Weights of a small GPT-style language model, trained from scratch on English Wikipedia.
Size: width 256, 4 heads of 64, vocabulary 8192.
Architecture: RMSNorm before each block, learned positions, no biases in attention or MLP.
Training: a variant of Muon for these matrices, 461M tokens, 3518 steps.
MLP neurons of a small language model. Each row is named by its layer, matrix (gate and up: input weights) and neuron, and shows model dimensions 32-95. Each number is 50 + 15 x the weight over its row's rms, rounded and kept within 0 to 99. A neuron's up and down rows have the sign that makes its largest values positive.
A block is one neuron, or neurons of one layer that tend to fire together. After each block is what it responds to, as a language model described it from the Wikipedia text at the highest values.

L8.gate118:55 29 61 34 31 53 09 39 44 71 24 57 66 46 40 69 43 54 32 46 58 18 33 28 46 52 41 75 32 61 69 46 29 42 68 60 97 72 30 18 35 59 70 44 45 32 41 32 42 50 61 51 47 39 45 28 62 48 70 52 54 44 56 72
L8.up118:32 36 63 25 52 21 36 48 75 35 59 61 45 58 20 51 25 50 63 59 69 57 45 46 72 58 34 57 68 54 33 65 33 40 53 43 45 46 42 44 66 67 53 52 57 32 09 61 37 72 46 72 48 87 44 60 33 41 55 40 64 45 53 59
L8.gate294:45 38 56 49 42 34 46 63 54 18 69 31 57 46 34 32 62 37 51 37 46 46 49 37 62 80 68 67 53 40 84 23 46 43 59 33 49 55 62 51 28 44 40 54 51 44 70 57 49 57 38 57 66 53 64 66 78 58 54 21 37 50 40 24
L8.up294:53 59 41 39 72 63 40 52 60 56 33 41 41 25 40 54 55 51 67 31 34 29 70 29 29 66 56 61 99 41 57 34 38 47 53 21 64 71 55 54 44 24 40 34 41 58 46 33 66 34 30 53 38 46 71 61 28 74 36 49 39 77 29 16
L8.gate307:42 41 32 51 49 45 60 35 17 22 26 51 46 64 59 48 77 36 45 38 57 60 38 54 55 33 55 64 76 57 49 37 39 57 54 59 12 57 18 65 64 61 48 39 46 58 69 77 38 42 37 40 41 50 68 60 51 58 36 39 52 77 56 43
L8.up307:39 38 49 42 46 23 56 59 55 40 55 45 42 44 67 57 37 43 57 46 72 27 38 62 53 21 37 55 43 49 60 56 81 53 51 51 32 72 37 65 32 61 37 13 42 64 60 50 68 55 70 27 54 63 55 61 37 97 40 51 82 62 48 22
L8.gate358:68 48 32 58 71 37 48 77 60 88 35 54 48 52 42 56 49 44 46 53 65 30 65 60 69 78 44 66 66 58 80 63 35 52 18 27 56 73 32 43 60 56 67 67 56 38 70 27 65 59 54 45 58 60 56 55 59 68 47 78 30 31 48 34
L8.up358:73 25 48 48 99 46 71 44 61 62 56 50 44 59 65 71 37 48 47 49 71 47 51 70 55 58 58 52 77 48 91 45 36 50 22 51 73 57 31 66 52 52 57 51 44 23 66 27 55 73 61 89 50 33 44 53 66 41 32 88 45 41 52 44
L8.gate409:51 54 64 38 62 55 65 72 44 40 62 71 80 71 36 54 56 60 68 25 54 11 59 42 47 68 29 59 78 32 36 42 46 57 36 53 61 39 68 40 36 75 44 59 61 53 75 50 48 63 46 90 31 38 47 67 17 55 41 57 51 52 74 36
L8.up409:39 57 72 52 50 68 37 56 56 50 52 30 63 63 70 70 43 19 55 60 54 28 49 33 49 37 38 54 52 52 52 57 31 69 84 45 27 65 45 67 57 65 56 52 58 80 64 50 48 51 52 56 43 70 43 73 36 32 47 34 38 54 66 28
L8.gate510:31 65 82 37 59 42 26 28 53 25 63 34 51 54 27 57 57 51 71 41 59 62 53 49 40 56 33 58 44 56 50 67 70 61 65 54 49 39 66 17 55 36 43 44 30 36 49 15 26 50 16 55 43 80 27 67 42 66 51 54 42 20 49 50
L8.up510:09 37 48 24 72 60 58 40 30 57 47 30 55 60 38 57 51 51 58 62 46 29 41 56 62 43 41 44 73 57 68 55 71 45 47 80 36 71 64 41 80 69 11 39 58 60 54 20 32 50 48 70 39 37 66 62 29 54 45 47 53 21 48 55
L8.gate551:37 78 28 73 41 31 41 41 65 89 80 55 56 41 53 50 55 37 35 53 62 53 48 50 83 43 45 57 65 39 41 86 35 49 28 32 46 57 48 26 39 62 47 42 64 59 52 54 13 62 58 41 68 60 41 67 42 55 52 35 44 27 20 46
L8.up551:27 48 66 43 56 48 33 31 51 76 57 52 65 41 84 70 30 42 45 60 57 58 48 37 62 32 50 54 47 63 56 69 26 49 71 23 43 58 51 12 64 45 75 64 62 46 26 67 27 61 54 29 46 25 61 58 79 37 34 33 47 44 51 50
L8.gate578:47 55 48 51 44 59 46 52 51 75 31 64 23 68 39 60 48 73 63 51 38 71 46 39 64 40 49 75 67 45 83 98 33 21 45 40 57 66 79 67 31 27 60 34 52 49 53 11 46 50 33 69 63 51 62 48 48 47 60 46 34 72 48 34
L8.up578:50 54 68 54 50 44 38 24 63 39 58 60 52 49 41 53 50 52 42 46 78 37 38 52 54 67 30 51 76 51 28 63 59 58 65 77 68 48 73 38 28 41 33 38 67 30 40 31 35 68 54 25 37 61 75 60 63 76 69 55 27 18 56 64
Description: Fires on the first word of a new clause after a comma or period, such as and, he, it, where, as, in biographies and narrative text.

L2.gate234:57 34 52 45 62 62 38 55 45 82 40 44 48 44 46 42 38 68 50 79 61 58 52 45 43 42 51 42 64 34 73 60 47 33 61 51 63 52 66 59 48 49 47 57 53 47 60 64 69 38 53 60 02 50 57 62 53 60 65 66 38 34 50 43
L2.up234:35 45 72 62 72 90 35 51 61 79 42 34 42 52 43 48 62 49 44 50 44 46 49 46 47 65 71 51 70 34 60 65 61 30 67 40 48 40 71 58 48 28 34 33 64 55 58 40 59 40 26 57 37 60 61 42 39 55 60 70 51 51 49 53
Description: Contrast or qualification connectives opening a clause after a comma or period, strongest on sentence-initial However, also but, although, even though, not.

L6.gate154:53 68 67 47 45 49 22 45 42 48 50 39 80 60 42 72 33 58 27 62 54 57 35 63 44 71 54 71 67 58 52 51 56 31 43 55 36 59 37 57 62 61 76 57 64 61 60 35 64 33 34 31 51 47 41 34 63 69 67 54 39 22 46 72
L6.up154:38 50 85 42 69 57 39 18 73 44 40 52 36 61 31 35 36 28 56 55 63 40 46 69 22 31 21 46 52 59 45 64 46 47 53 41 48 28 57 51 49 31 47 23 73 80 32 56 68 56 43 58 52 46 55 64 44 34 33 53 47 23 79 51
L6.gate317:29 36 61 51 59 55 26 51 42 41 51 57 54 53 67 41 53 42 27 64 59 25 43 80 44 42 48 37 99 41 55 59 58 52 58 49 48 75 43 74 56 34 26 40 70 55 37 50 49 49 65 50 55 48 48 46 53 43 52 52 31 37 63 36
L6.up317:30 42 80 57 72 50 59 44 54 79 44 59 70 39 38 44 66 63 47 44 10 60 15 47 26 29 51 48 80 38 30 68 54 48 69 40 46 42 45 51 64 69 32 16 63 12 70 79 45 62 33 50 29 87 47 09 36 57 58 47 57 77 59 37
L6.gate332:47 55 50 59 37 52 60 42 44 61 53 58 14 41 44 54 42 52 55 56 26 48 42 39 40 48 39 70 30 50 20 53 84 54 52 56 30 47 45 71 44 75 71 43 44 55 61 49 77 71 21 47 53 34 31 75 26 66 41 25 60 35 37 26
L6.up332:47 58 37 52 51 69 27 49 78 17 64 63 58 76 29 37 37 63 54 16 60 38 65 43 71 78 65 34 44 40 62 54 47 57 51 71 53 36 39 60 36 43 74 69 58 33 24 56 50 53 27 62 31 51 57 61 67 47 49 54 60 72 55 45
L6.gate372:49 32 69 46 40 47 49 58 67 61 52 77 59 67 80 72 44 60 34 62 26 16 62 83 29 59 49 40 50 54 43 56 20 16 58 55 44 31 55 78 43 35 63 15 71 50 35 47 58 48 64 35 39 29 34 20 52 53 37 76 57 59 58 50
L6.up372:45 45 65 45 37 22 31 33 55 92 37 40 56 45 48 56 74 53 61 56 23 31 50 78 32 60 80 59 61 39 35 53 43 34 83 72 40 43 46 38 72 33 69 25 58 55 24 65 73 46 52 50 18 42 63 73 62 61 48 45 38 62 52 45
L6.gate476:37 18 51 46 68 36 70 44 37 48 49 39 58 34 55 90 84 49 62 95 48 40 33 60 53 45 42 64 65 35 21 50 48 43 61 34 43 63 22 37 41 33 55 50 40 71 54 68 79 27 43 42 50 42 69 39 18 33 68 61 34 40 50 44
L6.up476:34 45 59 84 40 47 51 40 55 50 22 43 39 53 67 27 61 59 39 37 46 64 57 59 62 44 79 52 55 38 56 36 37 69 64 65 45 56 48 53 41 60 46 74 55 81 60 84 62 41 49 52 00 32 57 36 70 15 63 36 43 43 68 55
L6.gate544:29 37 61 54 41 41 24 34 71 65 48 61 41 53 31 44 50 82 30 43 64 82 39 50 47 57 66 43 79 37 50 58 33 45 73 86 46 63 54 37 18 43 36 37 62 19 67 37 50 75 43 32 50 54 76 59 80 63 68 29 62 24 64 72
L6.up544:22 18 46 61 53 62 43 20 55 47 35 65 70 58 51 24 51 55 29 49 46 54 59 67 26 43 57 57 49 32 57 57 52 52 46 55 65 53 61 51 51 66 45 54 43 28 58 55 63 70 32 42 53 34 52 42 26 36 51 52 61 38 50 29
L6.gate547:53 72 48 48 52 62 41 48 35 52 53 46 61 62 39 65 73 23 54 49 70 19 39 41 48 28 64 74 35 14 38 54 44 38 55 10 35 47 49 52 56 51 50 66 69 56 43 56 35 34 22 71 72 49 68 42 73 53 69 90 53 39 59 32
L6.up547:54 46 37 49 60 43 38 31 64 39 54 67 79 44 44 29 63 48 39 66 68 46 52 47 31 39 75 64 42 32 34 63 67 47 60 31 34 39 60 70 45 44 54 46 88 52 36 26 42 83 06 75 49 18 48 47 59 51 62 36 48 43 50 21
L6.gate588:42 70 60 63 36 60 35 48 52 79 56 23 63 48 47 47 52 83 43 61 46 48 51 81 52 52 48 42 51 45 37 48 54 55 45 47 71 31 55 42 44 58 72 49 90 42 54 62 55 52 57 90 62 52 67 38 33 42 45 49 41 38 77 62
L6.up588:40 52 90 44 02 35 42 36 37 57 65 45 45 44 75 54 29 56 46 56 47 42 28 73 57 65 66 61 59 23 47 77 72 52 67 50 64 37 49 37 34 34 62 47 66 59 42 43 48 41 56 70 52 32 67 28 65 43 68 59 56 38 15 37
Description: Connectives that open a new clause, usually right after a comma, especially contrastive while, also and, that, which, since, when.

L2.gate624:47 77 48 39 42 55 28 76 67 71 65 49 68 42 44 62 50 61 42 38 63 43 63 60 52 70 51 59 44 38 46 29 38 48 46 43 68 33 74 70 41 47 69 44 55 50 51 31 50 42 43 46 62 65 77 60 43 72 51 70 19 74 59 61
L2.up624:24 32 22 50 53 41 46 36 38 53 41 39 74 49 28 20 37 35 56 43 53 17 45 48 61 52 65 55 51 51 73 58 25 28 58 74 52 69 60 54 22 55 45 70 60 53 46 33 15 38 07 59 51 48 65 60 50 25 69 40 28 39 66 41
Description: Mostly the apostrophe inside possessives and contractions (men's, children's, it's); most strongly, mid-word pieces of names such as ald in Esmeralda, MacDonald, herald.

L8.gate73:60 41 34 37 55 60 17 55 55 47 76 31 67 51 48 52 40 67 45 37 53 27 53 40 54 62 35 48 17 45 70 58 77 47 51 45 39 15 48 34 54 52 63 27 19 61 41 55 76 78 61 61 61 41 48 68 87 66 40 45 41 75 43 38
L8.up73:23 51 65 61 31 53 38 51 55 33 44 46 51 71 36 72 41 62 41 43 65 45 59 44 63 52 55 69 36 45 33 31 72 82 36 56 39 68 32 51 55 44 81 51 49 56 37 31 63 65 39 39 33 69 68 25 73 38 36 57 35 56 44 57
L8.gate273:40 48 34 54 33 49 36 49 63 61 51 40 49 42 68 68 58 49 45 57 34 30 47 58 57 69 59 46 50 72 74 28 53 55 37 76 61 46 55 75 82 53 44 60 28 41 49 28 68 27 61 50 35 37 31 57 34 64 24 65 65 61 54 59
L8.up273:23 47 79 46 62 39 41 45 54 33 51 43 70 37 79 74 60 28 53 30 50 49 70 35 29 43 71 57 39 40 67 45 49 85 24 38 65 31 26 41 37 50 66 53 46 69 70 64 30 25 75 34 65 62 57 64 48 32 61 95 54 65 41 64
L8.gate377:11 29 74 60 48 57 12 65 37 62 42 44 85 60 44 62 40 54 82 61 35 21 55 55 51 63 60 56 69 60 49 53 54 41 39 34 61 43 58 39 43 31 74 34 45 50 34 61 85 31 68 24 27 38 50 55 46 54 64 59 27 19 60 38
L8.up377:71 54 68 55 60 39 65 62 38 18 46 55 15 60 49 23 67 37 69 36 59 26 30 56 63 55 76 46 62 22 54 46 65 45 55 26 46 47 58 65 29 43 45 43 32 52 44 47 42 47 42 36 17 57 65 53 34 43 19 45 70 35 42 44
L8.gate450:55 24 59 35 45 57 71 56 39 46 47 52 62 37 15 68 27 58 72 42 52 42 42 66 57 61 36 44 31 40 56 58 35 61 41 37 59 44 48 55 45 57 51 45 78 80 34 25 73 62 64 27 73 55 39 53 45 49 46 71 71 61 36 47
L8.up450:60 58 60 41 54 46 54 64 46 41 53 45 55 64 55 53 44 42 59 66 21 49 35 57 61 51 43 26 58 69 68 56 75 67 48 61 54 38 52 38 58 56 72 46 39 44 37 11 62 48 61 36 55 32 37 53 71 65 31 50 58 42 99 37
L8.gate543:66 39 53 57 62 43 58 61 15 32 68 46 48 37 53 58 60 60 52 63 46 56 82 28 25 37 30 64 80 26 16 37 49 57 50 48 92 52 87 46 42 61 42 35 68 57 31 54 85 55 25 47 62 34 41 54 64 80 56 58 61 35 64 59
L8.up543:51 49 62 71 52 52 54 62 33 44 75 54 37 64 15 86 40 45 66 58 41 58 65 20 55 26 26 41 55 37 37 55 37 60 68 38 42 81 45 62 59 34 59 40 95 60 33 66 49 40 46 56 25 62 55 33 33 60 63 44 53 28 73 44
L8.gate630:41 55 58 59 66 44 48 44 60 60 43 41 76 24 59 33 58 49 40 69 24 23 61 38 71 59 50 47 38 56 41 65 44 33 17 40 33 44 50 59 47 42 34 52 59 58 60 39 63 40 29 49 58 49 43 44 53 63 53 77 42 61 63 59
L8.up630:35 28 72 43 51 35 59 46 47 55 68 32 48 49 45 42 76 53 59 73 57 42 50 59 44 72 38 41 33 53 59 61 38 39 10 41 63 67 51 40 24 44 43 56 47 38 56 47 61 55 45 18 27 72 46 61 29 64 49 77 14 38 46 61
L8.gate641:46 42 63 66 63 73 37 72 43 45 51 28 57 44 48 34 59 37 55 37 54 20 59 63 77 31 18 37 56 56 83 48 54 46 62 44 47 35 42 33 56 83 61 66 51 73 43 57 74 36 49 59 17 59 71 18 43 54 39 55 44 48 43 62
L8.up641:39 60 69 43 51 64 44 55 39 68 24 27 86 62 31 28 48 66 49 27 57 48 26 33 63 56 34 54 68 51 45 64 28 48 51 55 68 18 41 45 31 69 81 55 51 45 38 29 44 46 35 41 55 60 38 43 63 61 67 70 66 20 86 52
L8.gate669:44 45 61 56 14 48 49 65 94 59 75 27 45 72 41 38 34 36 27 66 50 35 60 41 63 47 52 16 55 46 60 47 42 37 56 22 35 48 23 31 84 37 40 81 71 52 27 25 70 47 66 22 53 55 53 93 46 42 55 55 21 41 38 73
L8.up669:45 31 38 23 73 71 16 68 38 41 35 35 50 47 60 57 68 55 55 48 37 35 68 50 47 57 39 47 20 68 82 44 40 86 35 44 56 44 47 32 56 33 55 63 51 38 43 35 34 48 67 28 38 62 69 32 65 50 77 50 48 37 59 50
Description: The main verb or possessive 's right after a sentence's subject, usually a person's name or he, in biographies: Ramos completed, Kent has, Edwin's.

L6.gate49:56 28 41 59 33 53 37 72 62 41 57 42 84 35 61 40 39 44 55 25 39 72 51 35 58 45 33 62 57 47 53 55 70 62 32 38 68 43 32 61 74 54 73 49 51 66 55 72 43 46 72 63 26 42 50 43 39 51 41 63 63 43 66 47
L6.up49:51 11 59 40 64 46 67 55 48 66 46 63 29 53 52 62 34 43 59 53 33 58 44 81 64 48 55 48 42 40 73 19 39 50 48 60 55 63 56 42 41 57 26 55 71 38 21 44 62 59 40 71 36 69 26 57 60 42 39 24 45 56 51 36
L6.gate65:47 50 33 36 57 75 34 57 50 50 46 68 76 14 39 60 48 23 74 39 70 38 60 14 75 42 57 63 45 44 55 31 50 75 42 50 39 52 41 61 35 52 31 36 66 38 58 76 75 52 29 43 69 28 58 55 61 40 62 66 30 26 14 37
L6.up65:57 48 75 47 31 92 08 53 70 60 37 63 62 54 53 46 79 53 88 57 68 74 58 47 36 41 19 54 38 52 47 52 33 33 75 51 57 21 66 76 57 42 47 42 62 32 38 56 47 60 35 49 46 58 33 44 84 54 50 36 53 37 62 24
L6.gate192:69 30 39 53 70 58 46 34 88 88 49 53 85 86 39 35 35 51 54 51 40 58 42 62 40 52 64 58 40 46 70 35 62 67 59 57 45 38 30 76 46 61 37 54 38 51 65 51 56 27 38 43 64 47 49 27 69 55 44 38 44 45 52 59
L6.up192:51 70 63 30 49 59 37 37 45 62 63 70 99 63 47 49 67 39 58 68 54 54 61 52 42 50 38 50 60 25 44 56 66 52 43 50 34 77 39 53 39 46 38 73 55 58 60 48 63 23 52 56 63 42 10 77 51 41 42 60 46 31 42 45
L6.gate331:52 48 55 45 99 51 21 68 77 63 65 45 59 63 30 51 41 16 48 42 61 43 61 57 55 29 70 61 66 50 52 30 20 55 66 60 22 29 21 67 52 19 45 41 75 56 46 76 86 67 51 54 24 53 44 51 55 78 62 54 18 28 51 69
L6.up331:48 46 66 70 55 54 29 78 53 51 69 50 66 53 44 42 65 68 60 61 47 55 53 34 78 57 42 32 14 48 71 40 84 58 47 51 47 76 00 59 59 46 28 48 63 56 30 56 79 40 70 62 25 50 52 42 44 36 51 43 42 39 34 34
L6.gate365:21 62 56 41 70 42 07 70 52 63 50 47 69 63 20 44 38 57 63 53 55 51 71 25 42 45 23 61 68 44 59 56 34 64 12 39 01 37 51 43 42 49 35 36 64 29 60 71 82 51 43 50 46 35 41 43 34 56 55 69 41 31 96 74
L6.up365:60 82 39 52 60 31 25 59 79 55 44 51 88 39 58 19 56 44 49 49 29 27 59 36 59 55 31 25 64 53 74 57 51 60 51 62 48 36 68 70 29 48 48 36 24 37 18 63 70 68 50 45 29 52 38 55 54 49 35 54 38 37 68 56
L6.gate581:50 20 72 67 40 59 24 85 35 40 33 52 49 44 42 60 52 54 58 54 51 38 57 20 78 80 81 53 49 72 82 39 40 59 46 62 84 29 41 34 54 33 56 60 58 22 52 48 78 54 60 60 36 20 51 78 46 57 27 66 69 62 47 37
L6.up581:33 39 66 52 58 50 44 65 58 72 37 48 42 67 40 65 53 44 48 58 53 20 75 63 44 68 35 42 48 74 48 44 44 69 34 59 25 53 38 47 50 43 59 40 56 60 41 53 55 54 25 79 48 35 65 75 36 37 26 62 81 52 44 48
L6.gate678:52 70 44 54 47 55 49 38 65 70 63 34 40 66 48 50 52 37 54 61 18 22 27 23 72 79 44 52 63 52 65 84 53 55 56 38 45 60 58 65 65 41 51 37 24 76 39 65 33 40 65 70 42 83 47 38 31 55 40 47 51 60 67 23
L6.up678:31 51 42 38 66 72 58 45 73 32 71 73 56 50 48 78 45 41 62 43 60 43 56 47 51 27 71 57 38 55 52 38 59 69 29 64 27 51 53 66 55 70 36 57 74 66 63 26 53 44 69 48 67 47 72 45 32 45 58 45 59 54 55 47
L6.gate693:64 18 82 61 52 60 50 41 73 66 39 51 58 65 51 55 33 61 59 49 62 40 61 49 44 67 34 63 47 23 56 32 21 80 54 71 09 45 58 47 53 51 51 46 58 36 51 48 53 41 51 56 48 50 58 34 46 50 27 46 35 34 09 60
L6.up693:60 39 36 50 43 48 32 38 38 33 36 49 40 48 54 49 31 11 48 52 84 38 28 35 24 64 29 53 50 42 80 69 56 61 36 48 30 53 51 62 94 33 73 73 33 36 40 29 56 56 38 64 66 56 51 67 55 50 48 76 34 48 44 31
Description: The possessive ending on names and nouns, mostly the s after an apostrophe and sometimes the apostrophe itself, as in Gibson's, organization's, Gomez's.

L2.gate521:24 56 28 48 53 47 75 48 46 60 50 63 55 55 35 37 66 54 17 44 61 64 89 55 44 55 55 38 47 45 46 45 44 57 53 54 30 40 56 54 37 58 50 44 61 60 20 35 46 55 38 47 51 47 31 49 65 49 74 43 71 39 53 44
L2.up521:60 47 60 49 49 81 62 53 48 61 64 44 50 55 47 46 24 65 64 55 74 75 33 32 30 38 63 09 39 27 36 50 37 67 34 57 41 71 37 74 38 70 45 66 47 58 33 35 23 31 55 54 04 53 24 62 40 56 67 75 20 41 42 32
Description: Short digit or capital-letter pieces right after a hyphen, parenthesis, dot or colon inside codes, numbers and tables, such as MA-2, 2D, F.2d.